Weights of a small GPT-style language model, trained from scratch on English Wikipedia.
Size: width 256, MLP 768 GELU.
Architecture: LayerNorm before each block, learned positions.
Training: a variant of Adam for these matrices, 278M tokens, 8490 steps.
MLP neurons of a small language model. Each row is named by its layer, matrix (up: input weights; down: output weights) and neuron, and shows model dimensions 16-207. Each number is 128 + 32 x the weight over its row's rms, rounded and kept within 0 to 255. Numbers have three digits each.
After each neuron's rows, "fires on" lists the tokens most often at its 100 highest values on Wikipedia text that the model never trained on.

L2.up432:176142153165101117133156165108127140184102148142083144120136131140124133127100107119161083143137103151120125137129084182104158117076133105056140073137124153127073146098110102116118094134148149183158166095160158121118116115117158136132208114075208123125184139188128118095098124139150116092136109116110118091171141123139131098203140174143123191041117152140097187175116100100163106117144097179070134153088134158118121174109131149130074134113156068106143090127119115191120115160143188139104133186076172138125089083204153103148150137166137113145109060112081110137147100122109131159
L2.down432:147149152143072139129096156127131127116145172137145099157073089128159099164105098160074132172143088127061108152158029127140123107122123111119078110171139120168108153091119077108102091171175143123139070102164130150141139094178153171107127153125080111150163105101101200111140133086127111129174100138156135152195096189130100137090132142145099113090133103141104153209128161110116131134072115075142118094152168102126065127135110122199169195085179171162168132143116138113145154149097124159112120149133082114152130112166151108125164104125114135195159133156093121053084137167149179139
fires on: "\"", ")", "'", " that", " \"", " so"

L2.up332:117107169151128090153103097081143155172136073152212137143057072152149084207153143191161111131161082125107105121132106121151128096121154127090117138175156110116127145123100079131182164090078100152191139081156111111147124120192172081126132128106085135103150141167126147132180082154130128131131125109126127147160158135089114211087112164108108161137078146158161148110141098144109127159082127123148123140120107117131131140159089077119133079132134086220101083103166171103144124134124118067154144160120114141107069111116188141126128134130157136107172123086110014117114101151096129183
L2.down332:080182108098114100121120104140125128164052097168098123144172165067132087092167113147049170159122123166134122202137139133142104123119128127085123176041154164153096195093110159131193138201119073135042103122192123132093105154078061148190097109118119133110131137134141147122179090116140074118154094168132156145103109062159116141135138089173096105120094148095107135097135144082132080096181159076141155157057074152125080150172139132152148133093094116104111095151117155125108133124149153110162139127117099112101146129097127179131088115164150149150106079149136136127084133109111131136
fires on: "y", " My"

L3.up146:165121106145129186146122198136137132139134174153180140058107181185092132159114170101174087103088072148129148116134145154091128085118158116172160136184055128097159069138140172148090080111115181064172139132119091146156133089085164127112098124141110104147165093129147089140165113143204138123181145099123094111132087118148154111135117142054162122133145249177142149155138126091114076138138147132160085175105079120145145188103067100173137127105161106120170142187124086144095116076056131079116163108156096078090115122072103100175185164147080098113092069123161092139120127141113103098
L3.down146:111139116121070148105126097137141116137143138066120125126114086119118076109109094140110109158180044132153067171155152161190106129138131128126087108167086137176146073225121162086138153098132106128093091063103167107189159128069215122211141124178107103176094142155161170048067146077122115116139155074151079157141089076109136124099119130113148133153115127152166090147146137129159124124171123068110144147150109120197056144098110143063086106115128187095104145072139127114138134127146142142141147128131121102130117118122112182102186195119074104116098128145153154124065111153116170122
fires on: "V", "ud", "av", " Brid"

L5.up368:130123185140149107131077133161164089181081110100160138141182187124099110096110152110163104148143156109126123182098080130065155127127109148135157163138162134132138112208142100138124158131148165112078183098128147102156162154095167180156175122099122163095120111146114135134108159111134145168079097106146209123168153145160122127116134115150106157094082234067191168087100137143111153123091190188107109175065178160151150105121145158137148115169120095127127099082124152135081113169088124099144166147089061129138100116093142095113122082191153203116117150108124119080138124139123124097
L5.down368:147150104131147103117166175110116178142136161113123127119109125142112170127086156100121140125087158146134116169131165117132169145133154132132118159043178104151113073130118098125115116099088149042152061095125136182152128086091105157182127137096105123129078190150104090139135077099172093084142136144116136126163147109156097143142131121109082147185134131077153108140138137102090076134126150106167143023143117145143141105156179115151100161059121105197097164142120119147089109124119124096148148115050065113093157130107144161140132197093155140115116140094123134108133161132150147109
fires on: "y", "f", "-", "m", "c", "|"

L3.up744:155130096102135158212115074174168107148129083101173106138121096146090124137178086122238074156163130165123177063088071163145100119141098118149156069181115152182146137100132116178167071136085117073131142131177090129132165140155123173084157159104126114151087148172135121136064108159150110135084112110120125168116196134124079116087130160047158140131101152144158140133151131169133137150147124064115153117123181121164163080126174130141123095110087152138148160122157138173079079148150141109153135151169108142110074123090127139140143078119142135121169088129081118126122132126138153120
L3.down744:081104157194173125107144086127147095108124122189125134115174136116128130159168142152174046128117092140126103174106060094086111104118113085130072166105104100117193116176167100161113123102093152184089162143140151104141126163157092123194038094068164130178075111106089127085133144138155156131110147109177068141173151049117140110191145117096097121081196121150142122139122137145091114160164125133118144159163109168109092115111105113172118134140123120117188151095186153114106114158134126116118201140102123150126124160153117143153157100170132101042176090131081100087156118159172111147
fires on: " |", "9", "1", "7", "2"

L2.up244:137157172162146147172099149109124097091060151072129102090132137147094144095186114142181107168094113113081132176112151128138099098128134166133163121183097122114124106150154063086184145122140086102103163122108156118081094121136084147158153195089118131109058072139131106160091161140080119167076157129135085124123114086092180106187174154175113108131164150145106180119166154208116097107104094141155120119101163086129112126107167100119141123187094136114169146120157172133095133130141059101085102102167161179106109100150111199177124134173122117128188114191090146169125164119148148189
L2.down244:169133118090086098122155169151118103193114165164109190120121164153106124133113064124096163102080135069156208118116205108126129144126101132115155147051094162096123151182109055093129127174100118137128094108125085136136153111147167142138085124132089085131126140167168038173116076166115181098149120091099192108107142143095141180153145107146081131132138116114138128138148173143136154136124131211072136102143129103124109105089141151146131155103058148147126096145057154157096104159176105106167127177115163114087137136085103117042117146077193062153120117147114166079154167155147157104
fires on: " not", " also", " is", " were", " now"

L2.up508:138185123140159104161108104125088161082095137139133146148118087137171149119146146120199129151156148139117088136127116119077155162127178102102170117214164109148141088095118102106105113145135125136182136102133137147121074125076086169180132110128145062208183152141116113146153139159134178183172127138139128173127141137136126142065094119044118128139132119088125140123166091121116067107121143208144132109123141146105124043072138138138104141131144093161126156085127137153155122115055137121154153069085120096123130076154177146142161152105117166093178108065075054102140082155086139198
L2.down508:099113132142175121111144083131121110078084135179125100133124124136142149130061104179085171153137121080141107187089127138140089131134115147129080119064093121124095111119140149147145096105138117154123157111172110131146110131169096133183077119163081138054125110166173178162102153158124144100103160182148156132126055022140188177133158180139141106112098165054085145119111170125129100138158173118122146163092068157121134132218095073085179088117126149176132140170112170146140110079143162135072083082119058114101099087132098142142127143113152142148114133147135087135152190109137118159
fires on: "c", "y", "m", "ip"

L2.up205:170093148151123120149100062119118111072120104160156141112092178138105217109175147142128113142151086107105171098127118176092091097131139143157102174128119139069160167159124107123132124148133131135121102099102174164097145085132160130120197137098163166127192125148205103117047104133158107108133155121150191145157098084157136130147152109134124175164084105152086136135106110115080115102090110075063100103108180078117112143109130161158091141168138087127153129174120099121020128110171061135085080172102143100082146108177167126093113144094084123124100106084104152142147071149121135126
L2.down205:114136119125106177102092089122143151117087094152144150118113202146152131097144199131083188142123140159164136173197106161120092158137108147107156119072111091129145172111132094138094114185144101199099078126187099118160103079124032114077101136100132092147057150129134116207095136081071158110084115130126148137134085081083157140123137117113140097190142153111149171121116154111121182091137100105055097113116149156157154176100120083154107085128114142081132090086146113069125118167122185129171111160121112105119133110119133175118121122198172115122136162137180124154093071099157160077
fires on: " medal", "ç", "č", " Sl", " Vill", " (200"

L4.up764:140093138167059140132075127144147167162126162159131115117088128177135130086086110153103115176151140135150166112112155153144137135164147161183117160063113150148152163140156134084068118110152130137105147070093169116115178110122182112084187179089188057075162147133145118156095149119172131158163081180088179112185053126200197094114107111160080104137127134098123129099100099071095157088145121137133130143123123139118086158099111150134134093104111077111184101127120092112043104127143090151133192084111143142121139086110120098119141096141127077141137140143190151136164119119163151118
L4.down764:130128138072054130165116154173116185155145175133104150144101044166104093105129038088158141170145101113082078152101188147131068099124105134172124178145140156151126153128097130107135066158139113151121084032159131078118110132176151173181171115135195163127076162120128107126132133087129149061064081183115128123094121096173125151151112127161091101126147112082134144176122115173119143078075146135139118184187116074165146076101143157121142112067160133164098149138124174044123089134166166120142125119143121169124170111096134100104101156091093139118138113169139143148124189068126146079
fires on: " It", " it", " she", " Se"

L8.up650:160142124155142097151064138155107141174121144162132186082105166117111129145127120145115090197139091079124111145143168126097112142124058142095136156175126129148081190112141115102096103132160161126135117123071135159099121088162170138136119142140115143083130081175132092151106179105181149071085168202072121137116160088140187131070102157147129213078064137097165166128098116140132120135112098096134118129100191095119114114104135096152155087115162066103106102162108176165086134130188140095164144137125185106125147103073146098113153134125133118175156135148146092128102153137104107164
L8.down650:070082190134124126117200119139129150151072112129174146152136182156149144204171195180123139100145114125112153117119080084098168134134132133123158149129106154145128084146091035133095058102155101105100153131171138059080169148154112154155148116087114171135065104114184114131143088095136122173111139137109185141130124103123082094092142078119154146110184113094098111072187128094173201151136127211126147126120179132132128105124157157105109103111156148126092115116092129121106109128122101128089095110103075133108072139105034164140128092087126146156179145143079125115098117124133108130
fires on: " Z", " to", " La", " (S", " K"

L6.up394:121183174172158079182082098134117129072116133061118108099122159079118048140180165040128092148143173110094128156115132109153132150163147126173145152113092068113131091147126129138185118172160154125077132125073150176140121099120192138182188113065146150070164126167112106132085142190101096169117144089169143133149167108121127114137103123100085143168108208100099107176071079167116146129167097141158122173118161183089200116121139078142118134093188097151105136189162133118141135067145111102164123177122158122126111125162152153133180060166168109181152124161141159133186148170139095170
L6.down394:089133146117117165168210129109123148126153086113073098146175098138128106153092167120116106120152137111051111113113165116135179132052145147147132165133182062101103116126102110167144225141060168083162096109093123122165185120106068105143139091141099135153138136075086137114168066096123106171135133177161080130123163174108134159124109101121088170146194120089123107173179151085122104103112117148152109104118152189121201094085094178103113118127154198132142124133152160134082134131170086114121149117136094151112133109165106152074158138158140143086152140124103128124157208104170169161
fires on: "on", "c", "th", "t", " the", "m"

L2.up434:129132191092125143154145125119112070135128141128125073070108076091192153123147160102152066173140144130123144163070119145158097137062219128124099134148126098142106101110110135163101142115122109143204132121132124105099130084098090110117169124090085138115118159140145166137115149119144112068163103097136144137096120110115114147145132198141101163150069167175095136120152113110041142103165120191092148130136110158130187187115112074189120122088177091113110132167198104134077172160111178118126137133145141140070101138208082142132124097139129147126158066108115101121130137142141132171
L2.down434:165141125099180152117144122148121065122130131121099088115118147103085109183138073079170189083170060139083163125144110110167099116113091152121023109122175149106103128135108073118106138108137122116057103163189137145149115144121226161163104089191098121141129072101124093132077120191151152145081072110172124137150110106096130149181106152119142120088103110142112160145153146154099095127105095146104049112156143122127105154181112127142129207115178129124136114093120174127141136098139135189106139095148125121168119152121127109102178148160096117122183146086154143108087085183113158086
fires on: "'", "\"", " as", "”", "}"

L4.up328:100111164132120163141087118068145072165085178157124151119081165126113169130135195107167117127141112133136137132157141112064125197184126095085169159156072174128129111132149147132121131101129134208104117104096110125070119177147136089178125139113159105176147116119088083147088115166183105119135092145148117090112148140160156103154063149101124093225131111138139066129113094114133148088151112139159128150122156065108147149138173064184098152100129069170159139095148119156149115132173109109133139141184151118074172101106133099143072120137094052129136106134141099141124066151112084064
L4.down328:225159186139180083116155156216134095168147088166111129167173097163197128083081172138122101111133101140153149111073110126145082064111119147113152119132119125080105144104126130049095138137172131112088108152141131065203133123131161132130123140115126171160156105078125166140119114117151105158115125111070079147134172166127173171155145114145130098066108136117137120120187127123154127183126105105068126133144108096107145128127130177108140139166084165087126127156133119109052205150171180066145151130138058129133099095113096100094169163156142119123096096151142098103125115173125117154
fires on: ":", " /", "==P", " B", " of", " at"

L6.up524:154163171175087131179115144176139111151046111136145129129133148138093149052162113104176067155079171150161086059119086126120134074142116165178137104128104123190075133131143066149151055084157134117087070077095120125116129120089105133148123182143124100144126096136181074158104110150178120128151133095135167143141150148116115126125092128117105113154127148136160162128172184136172134180124117105106093138137158091127137101121148115157143097199121078169183111104111163109115144129196083118157126186085138162106137101114106160108100117193163106155155178175151109139190130126166173139
L6.down524:132123085143100176117124141133124144101202156117149141096136136053184133136170096113078041122171103107138111088173068165146108081116111110115091131150132138125101155168188130130145165147103120130127131026129117157135125152141138124151097112131085118156078123173226081036131101181124141154103132132113130183121133124170120164179103121187075117068106139100132111163153103182108198078140147099057167115129194150116105205121138177100141138142168177129120108142097088130119142153213108106143148081159138149118159097126117158113080148132093121115138143145167140122085111150137145126
fires on: " not", " now", "ically", "ally", " still", " are"

L4.up420:150068130143183148140126085128180079146138117144154107107067120130136139160159092129102110116131111129142163104147071157117134108179143093152168163168144095123177111123127115165168141151112131102128103152110051168108070136192135095136124162101134137143151156169085102162103104103100070124069126193117112116107117156157137129133122114083139139099114108086158134150166108150085120176147115106104080161115129103140154129169097094172192074124131150149195173112128108123146082110148138114138123153159131103100118114100155141110111084127146153168157113168113108148185061125063153104
L4.down420:102136180111070062057166147131126135190136117114113168131137049118140084088093126143105110162173119132171078109126115154094162118095144123107168155083105160128088154112128125153063172086118174081098120109088148076181123146181118166157162139114053150089097148168190161146123083175119155154105094140145042122169106067131125124149104144084182072118106161127174093080116082103179171164116153186188141113102110123135164117142183132109052097149106099129106130113108138218125100116133100152099103121134118089096183130121120138119110105134205135100135136070138132086105120153113084179
fires on: " 6", " (1", " |", "7", " 7", " 8"